Part of a small language model's weights.
Training: 1315M tokens, 3034 steps.
MLP neurons of a small language model. Each row is named by its layer, matrix (gate and up: input weights) and neuron, and shows model dimensions 442-537. Each number is 128 + 24 x the weight over its row's rms, rounded and kept within 0 to 255. Numbers have three digits each. A neuron's up and down rows have the sign that makes its largest values positive.
A block is one neuron, or neurons of one layer that tend to fire together. After each block is what it responds to, as a language model described it from the Wikipedia text at the highest values.

L3.gate715:181144172131110116115100149162147141144106168103115119142133136129141135162125110159078111097110176121124147118127159156150160138142135140131113167140104116142145120118109106151128199178167132131119111111163126127143133129123142118114135143111108109144116061092166102116149145111147153102
L3.up715:143131107127120145112108175115139156126104117118104092110063147093109152121093142106141137084149138140119148151097139144121159102128084130128177116129130141164079103143164140086118178123159119126064163136143119147122156129117128178185107098158047101113161088180172098122105129122138151148
L3.gate792:112141100115070119134159154093050091159119142158091158128119140109109137146130148145069097102088114118143134131144119132095110153127144125119123149120140119165156170117154074121169088177142127139114145099149120108132072105081137105141126134119102169154114112152160156108113124124132109109
L3.up792:128122113106115147139136120127113126110154161127182122118108154126145133147124132097103120093148142152130106087164101103093130135090111153122118152117163129131121158134117116165143149142131160148107117141153129166148103112120165134154158153127170109148128129084121130111113065118122122120
L3.gate835:096153117171122126110163121155183124103136172106116128153125117162134146176134157101066123121141124117104093142153134132132112147127114136159106102139137156100125146132158076107118106082130116166119117163141120124157126110139130092123115113129148134116165130141169127107179124139126113117
L3.up835:168143082119140168086127125154127137131099084133150164108133153129180145167100161116133135119122117128152134170128127100124145143122183139128036150180136086125161132139130118147115131139137137105118148123119140075120136130123164136135145152097119140154145115129092124131126155090098105154
L3.gate1390:123143093141094136124157116128191125156122108159113098108089140156083150122135137081121128112149145135118158148126110125117143122116136137128169165126117109116125125143153124128120138107096135094120111127095133114137124130095159123120126097141087113130152124120169108127113123140209106089
L3.up1390:126176103136144126110122114149145129093130143120163118171099096140102120105124152130113150144107142117144132160153123108103111062090157100115184103113154104098099109138152133107108133132144110076098084136151137114141107069142122131146144153135119126110150117128136095166133128143116142131
L3.gate1448:161139143116129119101115124136131121074138126130139094121133063120128093118116114107130125140152126111104106126176145103153124129103175100153126126107127136121107096147114120138087156132123108151148120111110126145092141151125167152108135093101103176094122124101147121174128128124178141089
L3.up1448:105131132131127142104143102120104113124087141125139106143145137167160149124114138142128140118152101189121160135114120125135164165156094157145110109138072147102135116118149107100112113132141110128153130123147111133091109154125116154123085125119106110126150154127136123087144118131136118111
L3.gate1524:138096114176123094096133131108144112122102154143123134170118185139151169106103102145100145170128119133139141107135165136097075117123090108140131119117125130109124105147153147113097105156127148117117109148142127134143167115110138142164091164142163117099140109100147116134162120115122108115
L3.up1524:143150098116137149138104128134091105153077126098132122143134144098123148151089150162180102086133114113148155160088155148122103081110165112140131117071156158145100122132136152122106145131110180136123130142114142116075143109133166102101123085151158087123098129116159129126128173113132155094
L3.gate1556:100134100134073158118106129167106106105108120129186104119126119087100121121101135139107144110150088153136117134121139137127113146153124118180133126091166129095106164103146136112124108092165123150100114118102132130159121143137177164127111136099119126126125135148138110115137139130096117063
L3.up1556:129163096097092132128112127171125145124139117095126132136158143117091161181142132133144122186132117140134124160142114120131069139121099098166151088086165093152160107141158163128176116090132134146103161085094124111168156135161142122099075121133123124123152136123164135072099126132127150123
L3.gate1660:096118119121104143094092167141085106106094142136171121177156165153156141146103166146120126131166161141138111154109158145135134129153128157101140129177102130124136137131127125160117104127112100132107153141123118167117118149122168165117111107128121128133124154074111114128109113147125065134
L3.up1660:113112125096122150098166166149149116107116155137135131145119161169118132120171141079121135178140105210101156147100191060126143150128155101136143141147125098176116108112118131103103151145133138129109173139120176119120118136123159128126147117119135126160085119123170165148137187131120131157
Responds to: Non-initial word pieces inside names and foreign or technical words (Z-ver-ev, d-op-amine, Bal-ear-ic), plus cell entries in Wikipedia tables (details, PCT, Purple).

L6.gate537:168098088148144142126103059167179096159136124127168094135099112096126124122095093117111170076140114152115153154129098167127114102112116133154133146094150120107115170123123093130091171160093129130127121100103154111135127144119107122148097114089100126130146139115111110136145175126141144116
L6.up537:185139095130137147078106127108143132123152148158106131171165135111146108084117111138198103153106146101113128149186137166082144137139110110115118146138125163143142138126130138107104127153128096120109156139111136121103099127186148143121142154125124126134141183126170116082128117143144118119
L6.gate1949:127157132117101170093145109146120149165072157110123070137108109132113136102081128132139146117130101102171165111103123118115135123144149106130104104158104140086153137101127113120134160123118084160149121134124143124119159142124121091153093138140131111186135125094135094164135161128155111099
L6.up1949:158104128117099113117156145153106128129117131159111085125134128102128107098129137144132169074121116093130116102183105097133138082104146149128094126128096098129084124144127132080152165148135158115098123069130170102149108181133112097132130180120130118150117116120122124116131128151104061101
Responds to: Interior word pieces inside rare, technical or foreign words and names, such as ich-thy-ologist, a-ort-a, Bol-es-ławice, Qarm-at-ians.

L4.gate31:138148088155090129147104104126108129102135122166147123122158131138174150147189159166129115124152114083125121120154179102130102123130127146123154161135140117150148141112142073124125104092105158130131120163106151125169107120107107135170105138143135148154095134136122147121153104074119128178
L4.up31:136154152096121111135110141160103110111157135125091086070131157115152131140151160130107130159127110102149141123094134122144140120203118148127121142157131141093118122156151096168103108123115102114144120098114174127134119155122113100148125163112121112128087117107140156115173110088147103171
L4.gate589:111086160163169142133156143135082080156114157133138156115079108143099145112137125103128176138128136124112119117114104123122146150104119115166129116114130124099107146158136123097126144149128126078120158162099138110163162109131162138108201094130102123108102121149127109125159106155139143132
L4.up589:143110173139117100120098114162162136203134120130154131108130122138122153105166160118109135105111079137090105135132106138133117113117151117170147139142141115097107112117127138092114152120126128112120112120131113153117125073119130133114119074114152084136142130174104116170136164108140147154
L4.gate1567:123126142140142149162141129137127126119094104093122121121116111146184142167164153110119080137105123110123127128111123103083119109138128148141123139146122193118104137186094136126090122145126124128133123202135137142120148117100124125099165135093121136150143092169153139183155119115141152139
L4.up1567:151134157127128168135116155122139140145145114108107106072127103100104131159136130097095131135103110132108130136147137124114121095111147086107160176179099165128111146096127128145081128138170192130111129123125140162162142160125122135151149121097110148115112088143149124114149142107113152132
L4.gate1865:114120142145097126139165134153121145138131134119082165135105097117163119099097140106157095146135143111150101112135184129126118116110135116143065116145153127118084161155122140143117143162133137133064121119155132127117149139137072148133135110133135138156092120127151139126070125121133111122
L4.up1865:133124155114123109083111124138169124102148163129100143158129128174089122105179100073097087120132131142104126187130132122136185162116124131133107145132100119126131127129162122124083129163132159083155105122147117108130150106107100191114063155124124115133111110127177131123131121116147164114
Responds to: Articles and word pieces inside Spanish, Italian, Japanese and other foreign proper names, often in tables, such as El Prat, Loj-acono, Emanue-le.

L6.gate484:122120093120134140142099143154135096092116155153145134116119157128099124118132141110120151147202143135168107136128137142125139133143151125160154132090166111137093160185133144118108113092114114146121141141107115159067146129142125147136118125125144099122091078095114140140096109128129155132
L6.up484:137092121148141141113132126077100122133130155144132132102119140141158189137106160160139095143157112155142101093141112137126165109108128138114164132121117121148173182123146149110128127156120112110122159193184120109127169096129146105150120116136107136108117116084149139120110088090137113138
L6.gate1587:102132132133119145135118116118119103102159145155142110136128118083113117070109098131142168133136124137130148133141171103130164123122150168140152126099108104128148162136118174063092141129135129162117100107173110135161167118121132150165109090125123148109147095097128090131146172131149130099
L6.up1587:162098084142147162158118132111077139105106086115098094145145162145144142164119142166138085105139099114138098100171168129141129170117104125154126151121112079153138162095109114092124140098132156103142126133134125148160121131078115187120093135121090123118171070138145150088159092120141118147
Responds to: Short middle pieces of rare or foreign proper names and words, like od in Zodiac, id in Weidling, eck in Steck; also scattered function words and line breaks.

L4.gate333:132116142126138124112151139116127080115099161177134127134161160134134145106156148071108131153145113107121135136138132102132129102114101132131178108160077126138125122158127138109140169110087103105130162116166147122108159130113081149104157094121090115160098144157148125139117114118192140146
L4.up333:147138121154117129140124181104155106102126138117116132153148151093120145119165122118101131088142120117113147097188108103100121113083150118090142128114118113181135136129120094118149147126122124138143175143123122142143100138150128092149136118118051155129144161140110133173118106137132110134
L4.gate1101:183129125131126149116142116092066098130106123177138120144117122127099088074186141090103112141116117112140112124166130148121153160132090137148193124079162124121134129136136151108163115086131088142089111098117127079113110161126131150093111184128111122140118123088135129132110071122116154124
L4.up1101:099153149113127116125143155112149092115100100135158139141152134127148114075144183141118144131136110124092157159123146157118141147124134140115124100135124164152138139147106156149149094127108115138106171108129113120122110152103145068123117149135141094108135154129153124112132135149116133125
L4.gate1466:131131051134104102099139133167086110086093100151105121124133188162148078144122127111125108107149104083127114130084150127134121146164122121107127139124163109104113125120153153105088118106136152134149130145112098120117143179140146124119133161133150133121155097180147105134085116140152124155
L4.up1466:109105114163126143148130148109141120134126121147113157148122153136159127158123175116098150080131092104114132159136122163142158109120093128125147123105098149145133125088148152098106092128146112163133091139151120149094162061129108110116117121119128143124119139137132123137147119101154166141
L4.gate1527:108123113149110153131158116117100114132115162136135139140126097080181105150090104130115119126133149095147150129150112179119105158121126118137148127136092155101121143148120173114065155141153113188148162120099112176135096123170131127137121147153161107088155113122154152098143103096146177177
L4.up1527:119087110124150107137151140098120121129133125105121085185125124130147154121101125098129082138162118107139161091149140093108097141122110139134122128155136145095100144165115139083097115108101138141103112171127154130118084141139122126090116122118061109098114146194126119150163109131141198143
Responds to: Middle or starting pieces of non-English, mostly Polish and Central European, surnames and place names in lists and tables, e.g. Wałbrzy-ch, Wil-kos, Bart-ó-k; also scattered digits and symbols inside measurements and scores.

L3.gate79:154134180143111123119157146109127131154111102142122127140124109173143129111126181099114110091133118092113147076144137131103122125145094123132101112152127094125137117141138106134070062146121118104159129139165133148117147110092126124113087163166172146118144115184095138117160065131117135153
L3.up79:128085148159132116131109118136088105080133087140155115142128130133117118099131146141155099102101145107111131128131116113151073127142158126107109130153084103093109131139118138123184122139137148130083204153167118130118088116116155157129146109125128116112118128152137154138148154127125105107
L3.gate129:105092197099135146166116142126152130139145116142105135107141098110143109117086148093151162160125138142132101138107115127091136156146146126111116095127137132124120130060123140132080122148168146113105152149138109097121143154133118126112158178138109127150096138147100145141135124112140116126
L3.up129:119149104091135124125135119105141091143165127119170168157162135121142153164086102124128101087108175128131139121097136145127088128135174114108103090090148132112139125159112118181095079095118137085129134152099138106102147146123153146115151158082138138076090135152101110116086136142112116089
L3.gate416:132117157106105083151089099123121134135143124092155129125149125173153154125154144114113135141118101158120115090155132099100162125110121147068052110147132112115139135110168142166121172147091072116134131152129134124132124128103119169132120150131110144176127132127147098113188141095110126131
L3.up416:123162144122138080125130155144143092147168150116154106103144148121153150211125132126165154130115154176113182125119060125134099149093137125100163141145081116091134164170131121179135128128120137096110168129145110127126135123177123137127088103105142121149122134129122123132135096137116110136
L3.gate878:164127110147116174123127145173161155120155137085159122173115128138131145124141118100138125159079125155137141148090106121125176107164107153138159154146105125097100130119137138167107105146161143100152112170106149123101095157133130144137120113118115165082140134145118119132165108160096081117
L3.up878:132099095160131150119148130139110163115115141146147141134143137124135151143128106136138122108131080178135131107135170114116097140108198116132152146114120138100107115093156086130123141142126157104088157122107116106096113166057110132105137087058132117110116088113160106164178121117099160104
L3.gate1128:123155141112123159111135132117105111170144120134176122144104124172149149071101116091151150130161151142128140099127063103070165096096107134117164162096151136084075120128126116156099118127163144100126173158092118171094133084117104134093128152136150091151142143107133142144139168115127105160
L3.up1128:097091121161166125108153129070090104109146104121110126100089096154126133142098140095150174112142140170124134157126125163123097139117093166116150075145134124123127127144150155083101127117136155156147133156061099128127133117139071142118131158133101106121113085096093138130074149127077118149
L3.gate1435:142151110145099137112071159104135167142101083120112173136131095079132114091181139114090137133156158213147058124090124096136093138124134118119109169152108088121121079131133148103158137115109165176101180160140143124105102101189126144125142110134104128090137116154144145152129138093119103179
L3.up1435:141146110167133147151130150154108160106136104123190144107144145103151158163099092140117116131122135137135175178171152109127142166154183113125127180149087143139136136077098146135146120137085154147099129137136166140098124133089122182131096170156128133107100132143139111118127121134143118162
L3.gate1737:134117107151088116174126154139129118150132157144121142137128160114139154184118157091117119162162102121115097108154183115069163113106106157133139134149169147095100141105159090145120135146156155138114146141119130151127135124074120143143136129051088172119126095114153135180136137124108101102
L3.up1737:127137145124148114127164132096115141094137117134141140129110108138133133099098140108122107156147108164114175131102198120121127160100122135077151168101128093134097129133100088132144124116113114146122142132117143167130074108161199147132140122117117124142100091098080115140102116093139115184
L3.gate2084:125121070195134122132147210114124119165134132141173135132102199108165119111143124145129146145133121108148130186133147119124137149127180124104176099116162114075131129132155091114123091094154108147095117155148149140129117127095172145127123143166120163158111088139114114141088134163148061135
L3.up2084:138177137165114127137093129160174154084128132127111089104119122135106130140113160111111107115118103144091143134137133129122101151165099123122133100134120135138109107119128216165166135105134106137120136167088144153147139130155136110092115153171133151133110115150113145123107158160100104115
Responds to: Second or middle word-pieces inside rare proper names, often Spanish, Catalan or Portuguese, in lists and tables (Ll-ull, Al-ic-ante, Del-os), plus occasional digits inside years or coordinates.